Part of a small language model's weights.
Training: a variant of Adam for these matrices, 634M tokens, 10218 steps.
MLP neurons of a small language model. Each row is named by its layer, matrix (up: input weights) and neuron, and shows model dimensions 224-479. Each number is 128 + 32 x the weight over its row's rms, rounded and kept within 0 to 255. Numbers have three digits each.
After each neuron's rows, "fires on" lists the tokens most often at its 100 highest values on Wikipedia text that the model never trained on.

L2.up923:174091147166142153134093115141115082134157150064174092092105101067110141124142117141106121141105118123192102132126121111123146183137162110105119138128147159113159078172163118121166123133093154119133139098081095147134127095180178132130122087155098085163146128108139103114154140103137142142141134101102133072174102092144110156163135082156086139075146085133119158077121178151103060123092120118198111174114096182157078115122159090116105199104105098138123064114176127153131185079122101131164139139122118106142102219114151151153092082131128102097174119126109090184106125080107142102137099142132059102095092122147139157131128149080109141135066151178152128179167063134133129126057142151098105125154077102158152104126113149110175140162182153145087146082102155116187154110177114
fires on: "a", " go", "gar", " La"

L2.up1618:171118109108069185118108100093177132099117099120099131131079105129157170168149184103105068143132109151189089125139149079162116097093147142211165145155167145149084149128102094103115101086126138099129147182090138091091051153097142175138088129164133165142095183177158095104109167161077126086116132133105138136097177144108128121181126099141158095088145147152101175149122132160120113104169148107186139145151194140052143185189148165160136097077117135137219142119103082117115106120155147190144133140105155140058148096147133093150130145109123102126141127103164175148149076068136125140157050098118143127111109133094126106092138093090120173195120126098111123082154147116112154146104120108061105135086103123080165102072179094105120150104149151158156164129102147160134136138158076
fires on: "ij", "ia,", " tax", "int", "iv"

L2.up1468:086116120041135070151109088152098124106131099060098112125178155137140113096150152086118159118134080134155062170168125096175135127120129102106155163137175121098112120074163169119121137126070163060149109135151102140120054137153109116169156134134132138161101114118175192042112049195135172095074163096126126098108127145150130167149123145162099087112112108158129121131144124131153182159166139086162144198155149136121148140114165098168173094113109071132160085157112160097084168106102130140117205146079088127161124175109191177159133166101160140126150137087192224093134152115128100118130101104134094126140127151166155158092135140125122147114113167167099162050119132151116159146122143103107104109131140177131138039185139151096100098127113112114111180120023090120148140079130130
fires on: " been", "un", "ani", "aint", "ve"

L2.up2159:103080153140157129095046125110123118121093142150167146083095101064155115063089132144126116090099124147110142160153116109125111127185117148162170131131117187177142133096110124120117123164154133082076120104145073080111156127187163080130126131152131152147122179145087102080075157149089168181139157109136122169130163084180144151133110106122145118173149101140124130121169097109106118097131196112162114151102136113154160109147138093124138119137100098096113179136143085123125128086112051109154131164182136107122130140150161098069126165118088145170171111095089158099087197152140113163142140113145054157111172177169139115124066098108081182137154145123109095171092118153128099110104136163180150174214099158178201139159104152088165145053182120170118109137127122127124110125146134
fires on: "ant", "ied", "aut", "isc", "ount", "uk"

L2.up23:112171092141149087040111130113112166136131057134097120135133110062128171179154137160130158173140104138132055075075131092121117219118144165121128097102175115129142119067098122157114132131151107160149082125204132101100119123154138116102103130135122164111055188124151148109150145140129230142095125130135124143130135074063128180093129151062111103067087147139114107170108129195170091153151129118046072169162143187066157195196091102137096124135142175194098097126106133143101110154109040177123167152189128171142128135123159145142114108104122112098082159175143160119110167175190168127161166140187144130091129140161133114093125142168127106097123139089093115131137067145073159165124106121088128161093117231166149131159138076062180111161118147165043141097123179100120075116140094
fires on: "N", "les", ").", ");", "led", "port"

L2.up1106:110148165086079147089069134121191136079142114162164166099133144132149160105159115139117129136131118071099112140105116181154101119126179158126126149113197115145130087118181199116149079102130143167115134100144139168116143133124126137161133114127095157157143096099116132193118099109148147152128116126171138103115109105104159148145142201168078089106154129138061141113077137115165101127124123140127122084114155144095104091071071144145086161163114148182147114129153071096162104172090158171126149111117255164157158195089060166096153177102145155131117094157148115150118147125095151072135159184139129051148122103147132135145108134128084132072066125142149090171144142177118135138106077161105171117055092164095141123066137158131108130102132119135135186097105176133110102086108155
fires on: " –", " of", ".1", "ance", " placed"

L2.up2148:143151116101145171062142197151143095095119088121130106124120088166146085133060126101122083136068077120135116129108142129139103095171105072127088192115096084148072086086171112176147091166127188131140119117152111134137140095145115155071125086125141161089117119162168152084112127095090089144134142137168095123094071153120086079094091097130120072093102118084120108115059097158118132077173192110153130111172092145109118114150124128135125118164096137153120160118094057138143188116151082184142203137126148163076128145140120071161148149115126149146104123111098197109140165100146161121176118072135077048187129142114155178049123165114126113107124124078107129137122135136125147117151134121102080096187067162121147071147116148148109173097102130149170122099197121135157129165163047
fires on: "it", "ice", "ery", "iss", "iet", "il"

L2.up929:170043099088156127113146104141111135132133142111120124162097085143141127089061050103115148153150137186082190115150068146124132103139183103160128156092139173215139135145153108136196145139126127124072093116131095052081116202164141084115102168130150100078137122107107114098117107154060119210124087146096152149136125128125138135079148142082144184155163138130132110172114120072176090126147168148146117159137192089123108158144138158133120144157120116121158134179141067126166153119121202161139139152075135133149109116128104138126152158113184168137143128170084059188135159094159145137104079113155153160126114129113161152121110103110130141127124149155117124072077120111078123083035155149186093126098068143121139142150121167144180162142188120211079194118165136128136084122158087
fires on: "ure", "-d", "ure,", "ence", "ence,", " composer"

L2.up775:130168146132156099032096137074155117105126127165137058093129177147139130133140087135133146126107130105155163085116127118110164083162097083086111106101123102132131179175111106169192074155149148178085169117133121151158168172123124149094139137158107100186069113186113115103142069129141152098143099182134116125166097158150080135154140125152141124080130185146107103121141159171143168069177154154100142151094068099101165205078162094133105125102121111161131164106121121087088112110129134121183151170091147142120112103179141089087109140136112079092152102107055170135144134121090118130143126129152127144108054186142088113155107168143148141146158150149091095115130168087147123059125136114174125155097141149120152047112097128118159109096058124086089116122190144093172117151103162
fires on: "On", "es.", "-W", " ==", "For"

L2.up2205:161156084142133142097103119084081135137150120140136138090078190155143135113153181158131101116086109165065159076131093169160128121132164139124142118137150114123165151150138112162128135127112155125125192122112107107157177184091149113170074197111136161080156150139135080110132105087119085158086160136137074106140163167108161114158142163106135129093086058113143114183151175131139112135173131140130094103194202171116133092100167122154093121135087098108154054128070081134051110106086168096167140115117151123151146053102115108099064137128120147195096092188146160131095093199131079184120118175052165150110138135116100144147103164105119165153124094155152148147132175148025111118095115164099100174141069141111089149126146156110117136052101144140107108146109109147180141097129133
fires on: "ely", "av", "ur", "ov", "ova", "ly"

L2.up152:089109174158097142116072132174103121216080112077189109105118168107106104064206179107106151129105104097128099141158127166141123125136121161156131202155110092182123151116101147109105188120119114059102120126101151141090114144104171104122058169148167080107084111119121145143124104192178176138146145196153162184149101099172099095100170129099143148146111128113140160109066085106108129096107157178165099094155155121140131133137123202081202088130108181105113132122142148148115178134191113061157169067065139151145199171126136144093142140114092169079123153139184111101084159147174132099116124178177098081097154150156134128092137180065166132126106143213134138121069170133143097100069118103120132065086144130107157135122142154166114151093101123107147169121132136131151149143124134
fires on: "is", "air", "urt", " round", "ens"

L2.up479:164157163117116167138091177108137163124107070082110127149146100061117154110111094173098125165108153113073141133145122142131126102142184112128131042102168108143149141089099123140181069126092106186099127165139101144139102139097152158152069157137119171158127097143158090071120078120176147169092110186162104137152121137172100135113143145146224109078143156116134112124177141082168143105152079085074061099134092106097089188157085114121146151144121119102109163090084076105090148115096128140163177117127159131131147125129094129151127137159144197144100181094112130118082103093117165088126147177141117156118142105126154178147146136145092072130136166103149154175116144082149079109086132169126018168108094140119159174136132169124081150171103122182153142148125134131099144131015127
fires on: "ce", "or", " point", "ven", "ates"

L2.up899:130157071107098114116113138123166230132125102190140146167187131114136143102110144085117186147086143192110143134067110152138110055120096202163145154141079150109117141077160186180159095101137101134132135110154122159084134115148109148085117144087143132170142118127105115104120092145132137139089147190156148129101125121128062168162138141159135098082141200183163170141085127114127116094079080142164185154150106137091141140149113120116133146138172116058139092168201165131063163170148149131158140097137160143166162089145039178153112124095155158146118101145163164098099082103138165185111133108087171142205171134087153121119139124150138116130127158178163146117134158144114153145079075157115173123150155152104144155139127168144138115136100124163132161135099143158130136145131152
fires on: " –", "bre", " Another"

L2.up1775:153149143156103172109124119091174158098141052144108139124153060107163121111160127109100168100140143130150139107086121150182107146163149109139099153104139148147116154151115097140132167126127081139093081047198035135082142131111066156148109144132096162095071128058135078116166112101088126102074148090128158122138136069105124113166130116172105090090087199145159128141131064138155154162098157193066124105138118137117094150135085147129122140112141117173114152111082127109109145124101148134128151077105150125139203096141146133162116085126117102110100094151135199146139151118148103178093096122070133152157148114202118130146118135190134117066193140126159161106127119158091140110171126145127126123096152179115175125140130152091083181105177135155207076137147071149123105113137136
fires on: "o", "ura", "gu", "van", "ody"

L2.up1387:177069128136081162151049120093102127128119091127163146119088137130110052116162115116169127132075137142110137053106130116161075124147123165107146103173169163072173173059067186123117176078149078167140212118135098108108113083086161164082147148118122143109130157148108081136186105086117109124090186116078155168122138175142111166109135126145153178144033110111119101102139120138153118173090134130184126149099083113083169161154124105090127141044141111127159140122132116100146116140146133134166140146096075117141125141112122108136098121059132098128114147128108119106103114154142164163115148135125134142103107134152184163158146100138142102136134075170083131113177187095123141185207098115128147178151134112035059160183121103133136139133099150162109122081105176104099197087147172
fires on: "ash", "==D", "ley", " ^{", "ley,"

L2.up1989:093079143177078135080152066149147155143134132125205061126089080105125152155093071133128130119158172146136167144158094123129131102153131164156156162116120062143137087154130138126058161185059115134094155108146146135117093144125135134163152132182126148127064102124152091156117097180091142127081074152157096097149125110135112099125096182093139121080141086106134073135105127110147099100227125118101128105111134132118114128150171159147113139161144174166103141180113115120104180099123138124123170102113170116083098096144131126150135099109091117154154102151166119124141161147079136110119094159143146092109150118130091184159070100121105098099188122133131119138071168122127194105102174147172143101106103122124131123115159152120119143169132132177052102112128143129118180125122159
fires on: "me", "on,", "ologist", "ur", "ric", "on"

L2.up2020:146114131095113103085078146166125134085121148124157140111117117115114120116185153068092159085143144109163119151121131120123079141108148142100126154124100131110199152139173188175130108116100141145142162155100097085067117146120143103129134118101120101077160169055121113129123095092173089172111087119160136159176130102137108195106108124109092157131142183120127146116113149203129147128151156085108132085204144058054121133107102116081107169117082190206067127174129162112159170127134156119167135131112153147199113107117081136075111154114185154111111137145146126166120134139116113146139089095136168148172064097111059081141096117119122145067115125124107050234181067121125159116119145152079044149083178119098119118116099151121137071078094102097146118134137117145127066143161096
fires on: "In", "After", " to", " of", "2,", "4,"

L2.up2442:103091145079090160119157099176146111134128102141143110079156160149167180158094123121104083103165100095117144089139139123151154162119186101110082130172112147174142090084128097149125128159164097073128124141068191148106157128137200149108132178122119140113097084133148093204154081190108146147153132179093087121145114126105127080157119134138171156206173129109150194102101187123132114165132184134142143088141096153128120171154088133118122095107172182130141142157096149099041098183098140122134123127167147157130138165170184085074104115151111121190132121128171106125123115136112114118200164123169104112133137123075126133123145183135186099125097148091071113195134122103056175170081112119117125077097120138115171060125069142185150135119130111119143110160152138127097086133105111
fires on: "o,", " than", "ine,", "ie", "ike", "os"

L2.up921:134142085152128116147119113102057057126134138100210110150063126129176100138160077166156103132149151153140158133158119127141097112137109097072109120206072153129121142134183115141163138107143081102098124163139098162170077116096216121162080202135150164116132116110214118132093123100089119117090104119056086185148115156121085154086105105172097150113106098163171074081064137122135122078044088166098099146165117117109178067123090157127211198104168118158135117156136147082132166080157144139227136127158143101109127130140151092065093214156095130106152095129157133125128144109163107125144121129103114130119113158126107121132117141100099149160113123160132124205078154090136089093093167145133110095098119163142187135121136123117172123107180137121122153148159109139154111114128096
fires on: "L", "CA", "cha", "AR", " Liverpool", "aug"

L2.up774:107149121174101157149075113128182155166139133111061144097136098098104156122086133131116142156096130088158130091197144095081061125155068135123154155122105128147111169129072124086172143165130143147123131136118140110138114086080173152060095131148120129149093161074098114076133094179111109130109155171179124157086097123132091113078176095175120097142138130126120144080141148158121163126132129087130146109088113127178082157121128153126056117089122161140161130185048201118157177117118088109090152173129108166178120171107129148100119131117070145135132145120133115100119128169161167186092125098166127127170171144128131145100152162111143121124100116143196218123140153084222127150095087112169108104080124130160072148126165173096110114138159120138145147185045175186156152114093138
fires on: "is", "c", "===", "–1", "ited"

L2.up1013:107118139098086094157166157115090164147168101102133143116119162097102087201024131131134109124132190144148069151090179103087204117102124113151178083133139144142094136109097066190091087124179114107058131123130148125145113073119163134164095112135089188113088118130121131110103151139137136121108189155120127177083102112153141093133118097157120099109138164133098119129088059130139125088113156179147083087119158112141137086158160169118225153120129154108092146108130097064075173134125105112150137158085150138158136142147146189159155131184113124169100085114163127136143110143149135083126124115161132166105096200127086102230132084105133166171132109110097083209134153160170110083108094137128118138095125118120145162105118105095134174120020137093067161137152084127167102098082081
fires on: " new", " again", "als", " into", " thus", "ine"

L2.up717:147117136157144157111075143149111155186135078120153066190142183129105169130201168089131137189112186097099192155143109132162161122145110142155121175123140167169133181116103162136084142138094101144184123107073151125122093112158087180119156140119091078127109124192122103129165165125142158149136168161049127139188155105087092154133152184147116123128165140079189121123145093136118139126103132155122119082080159116126127155114092103165092166129133109146186161094106129148102111160118137170120166129123174176115084168123148146077107154047163090138120119112142144140076094150158127120094106120074056147110159081141114128126155088093146075095089145175116197081056139152129152107135099117149175144083141122079164076124086123088110155131098097093110138128129183115083123085129115
fires on: " London", " collection", "le,", "re", "ens"